Weights of a small transformer language model: 3 heads of 64, LayerNorm before each block.
MLP neurons of a small language model. Each row is named by its layer, matrix (up: input weights; down: output weights) and neuron, and shows model dimensions 0-191. Each number is 128 + 24 x the weight over its row's rms, rounded and kept within 0 to 255. Numbers have three digits each.
After each neuron's rows, "fires before" lists the tokens most often just after its 100 highest values on Wikipedia text that the model never trained on.

L13.up350:094169117132138084134126106119127115141138168161088140154110095099142144126115112128149142146110198122072119151165128114110103118106119117117121138128103141122178135114084124127166131111120153128168109101097129120135119117107124151125083080120139129117142138144102146127122175084148173143118160090138109105131119150176151139137127121132137118151119100103126125132125160132133114140139141189155149140129137121139142164097157137127088119142123102119089156111174139084071131088145141129115159121081132125137113119125075137155132056130125115144117117145133199146124154115137142174
L13.down350:130105170135098123132116129127142120145144097124139135121146145170148114169079128150099116086136117125135141168067115165118137120127163125158138110157097143129128121125091160119097132158153103155063117125129123141146133110143112116130109101146157104120175147159129127088111128162137123123111099150101161127166153121113101145145163155106095106139118143153145145094079135098125091139164120133172100113130119120041152117135092136153120119133134132132120126139129117123151152132116134143159098120180109139106116112113160127108193164143146160158065148121112082120124133124099111086
fires before: "0", " ", " \"", "1"

L12.up571:109174108098124140127086140131136153121165124163102119169163128149136126113149165103140164132119106118133113082140125116123136123164126136139137119127125116160115093136126139107158139115087132141134132098134123131103159107122105155109133112135163099140150127136144128154158110119091108130130137098072124120144087108149120188099120125164188097142161115136113157157135149136141108154136118106102132190110119119115141151197117107173133134101123123098087121110159097140149132127120119113123128099140122118052112152125186138127148096089122167135114171130117151129140188083174136146
L12.down571:113140122128134115124150120162143134171157121133100111160118106165129149074137122000120126145132124159124142094118137168138130152162158126121137128106105135155129131141120153133174109103116135122150147126113129114129140103148152152124144134159129140169113122126147155115153145098137103159155111136122123117106111137120097137105110157137153147123113115149132145155143102109118090147126143149118098131112098118106146157142124107102111131124132110000136117109122089141112114114134125095133125138131125126136112127180119121132117117139129134131132134120133162130124114114156113109
fires before: "\n"

L6.up199:086175159097119122139127113145098127086144160112151134111187144143169087094112178148133087173139141126189110139107117115159141151103111121127121108143121116134179116150111135093139150117106141077146116097154154130097130126154106149086119168072113150167210115128131150114103129121138111157121147153085138127129110183095123110108182123140162130142133135133151122098136153145113126139116094126133123125171118124140103156148143100121087140123170126081129113128123131159141103141131110095138105097145143127124132112132136137112087124093132159139111089097104118140130120113144124149
L6.down199:142085117139144109105121171131149107150125097130136100126103105136109145153165097122124135128123108114101177112189168110109095085154147127133149113110125142119081149101171100159116117107101130161123168120089081135181131120138122095143143099119139114094063112167143080128131128149093139124151094107148094139130121082153130156144124125169127120158139135117109119189137110121127133155139167124127114137121128101103150136093151118147162099168110136141120170151131152137127153127118115180130110086138100117106102135119131146164143137100082116125154164129178120139108143158141150109
fires before: "\n", "pi"

L8.up732:137180157112098140142115125169134154125157137126113085137133119149126098108124116106136134147128081154155130130158123104141149119151113123124141148072146148143127128168113145132134109122115128122144128122142125148116134123140145177130129056135153127117142110164127133120165116079106124145120115118088144140170111139116155147103127125150156100165087114118119111139140105131124072145169132118087144163149119153122104141143055106161111148107094122106160120124177080166118083144106139114116103078140105113110117165142152143137127073122170194105166163131129150105113162145150131137
L8.down732:103153131158090108114127119133135124126169144141099082163128120120099141121124144056115146168177146143137136116109146112109137162154135141146147145121111129138115109151137167093120095094093135113132114127131112145129111151134102161104097088140121093142128141108141111162158157126129140163142104112128134140137113100133127172089115117171161132135154123136100145143145091161119084130127154107118111150160158111109119110142110096153144126122117135000154135115121101153118107122122145114123109131137115119102120138141105155154107100109152136147127155138131143121152139119161157133
fires before: "\n"

L17.up463:095159122132109099109131182153137112168173143090126119131130149097148115095155117097121136161098124112105161105134130109166106124103123111130175151105148182130140130106125129171123107108130138077132121121091137166176152148110155137110126106121106140166160105112085135097169164155135135140137106147153132075137122158076136104141174093102127087148120116125137133097119156160138124161154110099104164076132132171132098135127132108149134113145141156187124132106096135109157151121126125097102094117101115123081125126131139124139113118138149129124113116097147169128071125149133095120
L17.down463:115117126182089090146141126114152141115124107104127109151118198097189139119132124181133154113154130131140173127119126100144124163118157122138133099110120091114136162151121147140147109117160141115104141094094119154122070159123129126120145099109121126113157079163127117133142133147125146146128180094108157099133194095155104134127150126159107149110112118119108158127138120133130156118176130096150157117119082160123145144114154116139128137148079058115125105130127104136064112121148093102135106134170076116145158149095116120131130121120128121101166107123118112109149158151125125148
fires before: "0", "3", "5", "1", "6", "8"

L15.up566:145123114148119135096101093155130156141121131125158107155143110174113137115117144109139156133115110124133135128166098117139133129155113156126107167088137118129128122099123146119114141125110146153150177087111103158090155100112091140144093074156145158133153101146098122159147165128139105107148135111138122105142111108158098159143152152142148066153127092167148137100134116164148106134146123124127125153100133144149138177139119130186132139116122131124134099138136063140168104091124155112139112074124124108101130146130099123138188083113137169123183164103146132071091141137128092156
L15.down566:082107149105150087130077132124124139116137129135130123139153131131147107139178123052144176122124155162132214093124154087139134133152138138162130084110106133162104161094114129126159109103097136125129131113132136148133120113115118159101137088135135123106152111137138132136174145114124144156141111139134115130119125099121112138147100111148132150166132145124104113121094137101129147150163126125095125099135119140095135133141130098150118133123122153000165131131136119133137131142111154090123086159111103139148138110151112160159129100127125132114171126136112157066105118098121141142
fires before: "\n"

L20.up44:140125142141133171100116136134136131143168153109126088118167124142133124102190161150124164132083129138091148116153157105161142159118115120143152141116150117169166104125164144134103092115162142127159141110119142141131117115097138126149126068140086082152112130151080170110132133135143103111132145144097082101149118100129142184117146128088121084122119106160121158097133139157081095102112103128134106110133148095117120115141145119103115081123111106162190136135162109106175099092143124153131112141105133136137172112153142135129117156158171126128154121096112124115076162111121134120
L20.down44:094119140126108120093090113089107115153104198112109123139145124109139110148117137135099127108147132126133152095165139087102113110119154156134125125161154140099095156161169145110124133130111126116146088168116124152123123127118102157112111146076161152160142137143133133148156143107139166145160075133134126114143155082093167106121117110119152114129104134157150104133148094135136129100102136117101127147106114184160108133146140088115131113101100149155180119150138127097146110182147119126124044096144108146145118137124168168112136091124132132127117108096173129133073172118129128137
fires before: "7", "6", "5", "8", "9", "4"

L22.up136:115122148103101133122118159109143133160092120138135109180174113131148146134147202164144158154101178094125124100126124131116112081136091104129109116122119136127141142112141087187121144160125128155084167119144074147129149109149129097117195082159148120123124078129111149127159130119102139168128114133125132132160108135096173114130150125113152186092100121138172103152123133142136134104146102085115169160116129135111115143132174109178123123165127110114124139117137136136109151114130135127096127082130085144131146102118130124166133104140125163115118123133119111128159074099128127146
L22.down136:110072159132130139172141124115167142134138145143145132116104131124101141147117084175091120149093129122128111162139149128161118157150123129136116116131165114094172146117132129125144120150135147149093146098125103110141167106118145156148156123112115106157111118144133084128094144115123103115138144099110112112150130104141159113112128072169108126128114100144119100117084109090116097110116114133109179130117145140099125168166113167081127160183165126041138139111134145178148167093127160120078140135119121156125112131139139121167129135126130075134131111106112160138144120145141183095
fires before: ",", " ", "0", "2", "1"

L20.up765:100123117168116125102114131104129087140121132150107115118128139139140138092130104126135172181113149094097149133123154104164143137141125089141109103071098151143154098120116114108108097087164130158127120105109140146137129100145131143121114125155115098120157148191111161114128125112179149112173131108149139138081093111128117143155129150120186107167110115146156135082076118127122113119110109156117099119130145126108083124136144076155152142150157122146133150121141128101187155098156110127075109114164139098136161113119164103153100149130106141128128089126132127071147148084145114135
L20.down765:089124134146139141138123159146093163113111135101149121113134131158143118130103137142111141149132137112132137099154142100181149119126172173147109098108150134158091159147136134146136135145128107148144132181110071127123118170150110098165131077119136165134135154147087137118151128097167100161117171166152136067162144140095097127120146179159128096144108109123108104171106129162114105092129122103125092133123105124108120087109142099141117146116146101131131145183149118124120067145112133152121122120150122139121098161107124167101120120137110157140105128085109093118124117168101119068
fires before: "6", "5", "1", "0", "8", ":"

L13.up148:154136101143133135130119104121155174135158168130103132170121105186159113071187081118175127124120157146109115130125127110139110144180151121131116129131117113147171100117125156094141124160074138132146156117126124168144110167120097152082085120133198126172148113140139161165140141101135098115135116109142123127138119126169135135131095131158134139111097095135131149114133106137143071154102129173114129159134108124125129130140110093132085117143144116094110152111123109088101110119122156123135101105130167104125168134139141144127144093100188132117116146136119129127138128129190158100
L13.down148:101103160100122121133124126133118134113117129090119122154150142110112153137154202034107144129156125138101162114130097143112113138090185121129109087126111113132107129130139127153161113111108122169122122122120139121127140098136131165155130135120116126150135145125140124096125144153137109143115141118141140108150114124118145152106136115145145153116149126106145152157110127112138119101163162114115134132126145112100131153134152131120110119159131115000152107147114098148123131142130116147132152109129150152098113102128102158129134108135111133134130111140125147129138128119123123140
fires before: "\n", "-"

L13.up530:115153122160142141154107138112099151140141094130145138117158122132109134105158153132097108125133132150106182124111137080103111111109112123087123068118151149134154137095102156121075142131159099155156157081134133119135144128127153155159178100103122105112136100135086127152103125113128165170127127119136120124122099152145142118115113103185114130139048128142138124078157110104132135182118138104111161145116172146151129151138138126125141072128145145111183161140120142124127155131152106130074122150117126143156120111139132188152173154127107145128129142144174145102096093140139142122
L13.down530:102180125157113156120148127135109129104106156160104177170105172146133116143126109126096127114120119120118099127110099171160100139150153145169140101106114096119141155136107146119134116122107091139158114142132142128118137097129066131149126143144124140093086119111096128135053127100133124098142134107139149111112100134139118119119100147149135109155078128090157148167151131124130126071133124168098167106150111126165107136180123131148124137155116087095151181119138095119104137135117103054131113127175148146123115154121169100130130110158166127124157114113157163109122116116097121158
fires before: "0", "1"

L4.up267:124121131084126111177151129122097118140087121128130116130175082095212124128102148111127102159139107135137123099130138117153108118127088099131107109137096177122159145104099134105155120154087132087144127107157134157150135156139112136100120146101118102146150148130132136073136151119129084154171130160121124131119136140133073111145145131124110099160093175129130159108136151131101107171199129143072110139184102129153129121144118085112114138146160132129148118113126124157121107110158105092141130169090151140117142132151147128105088084115105153116113141159144131155119140120134106116
L4.down267:087111128137124121127101105123125130147195141132125138124132104149116144168121143164169133145099119141125143118099126162136173147093140134135150117117136123134131132176131096142142146112100127121123132105100109173118156136163083145138143111106114098100113126128100089125155123135098120133110097099145113136158128119137129140164148077131100119187174122083109121151131120124127112162124125085098145114139135140150124098113163137127110131142183091218087156129133145120153137151095139140133080082096151094122101157116123147144127104086065135148136101145077124145130157122142152153
fires before: "\n", "en", "s"

L17.up217:120114177156080139128148166116094113112080158158129151172113104096128119093165150121127129119130128107109121099106098093107137117152109114147149092151176160123131140117102152145112092097094156127154173130093121102148119097126130115114190159147130131105124110106085137116135156141070157156160121139146114147124162147123110175134125113132176139123100141155105085113144142143184112136121143146112129170158129127140130115154124123123104112088124151146085146106150095145133122094128179150116118144108143138112093112154145117123159132134160121120118185161087129153095097137149110138
L17.down217:170079154129134127172133121127143149201122126129127088142086112146127173127152120210132097113129142167144154133132170148144123126104100151128153143135120106096132154173122128105122086088106140157133129089159146112093155116122125132134138139105146111104095118150124129165123118101173104130165122127135084149097156155111127108121102118121101154130144122133146166197091105115116120131179134104110130145095109140163124126181155150090097119125089126124088124111133157144147125102111079119157132128140146110127143151159108103120135146114112119120144128145143123078119091098112114133
fires before: "2", "1", " to", "\n"

L12.up237:129181124104161104112091166137125141130119147154130109121125087146115120127120117122141140131132138140122128141173117100161127139162107126137158159093112129162123098140089167078135141133102159101141112105104108107111132115150104143124132062108139160128155094178099113145161143093163156140116108146126157122128144151107116149099143120125173111149139089151124115141097111149151096137111134153125136158125136155106122127176100081127067155105123123113116115101105113165161105116158128121105090100144080105119139153104090122135159096111135196146141158169140139105091128071135137136
L12.down237:148113118114125137152126129147156142117120156133134144131140102152096161107132135045126170133172132133118133129097159134114107165124152117141145134120112165174113123136158111134153140114076113111138113129112108145142161154126130161117068087119125090110123117154142126143126156088120143144129090118132089176121093112131125164161126136140151136142145130149115133118127127131110101151151138108109082124161154125114126110107108147121111058149091148000137108148136120157122113142125128149133114116161124133105134148123171140163120135103090146100099155111109127120132124127156116113
fires before: "\n"

L17.up304:111108115171140086119146103104127123170108131101143159146095136122124130071131146174134164139131185122158137119136127108104111107124103106091115083100121127153140147133092127145128158123125120104113103124109158085104155143143133160086155119121137154103117107122133122128139138127107173109152125152135133091149075125172074121130130124143120158116079102136120115152192130135120116138094125113146137152132176129110151136142166135144099108137107146147155125082085109129147094088133112117114126107109132173180190126144123150185143120162113134108088132160139163138088113136108128131
L17.down304:138151125128106173097122162165109136145143147150113166161123145123147107146080123094141147113081136131165091113121127133140124103095110116095093106106120133180156097114139100124160114141130105125130147142104124127128172149134109130157156098109158150122130109139133115162069165185120081137126114101175097100128084133203110157111150102159139116125136170118156126145096133111099162124139115108120127097159139094124133132165111138144113139126118121075120135096110076106131108165110118168144142069155089150119134132128128129129096125149121148124160129116086150158139117121137129155
fires before: "0", "9", "8", "1", "5", "6"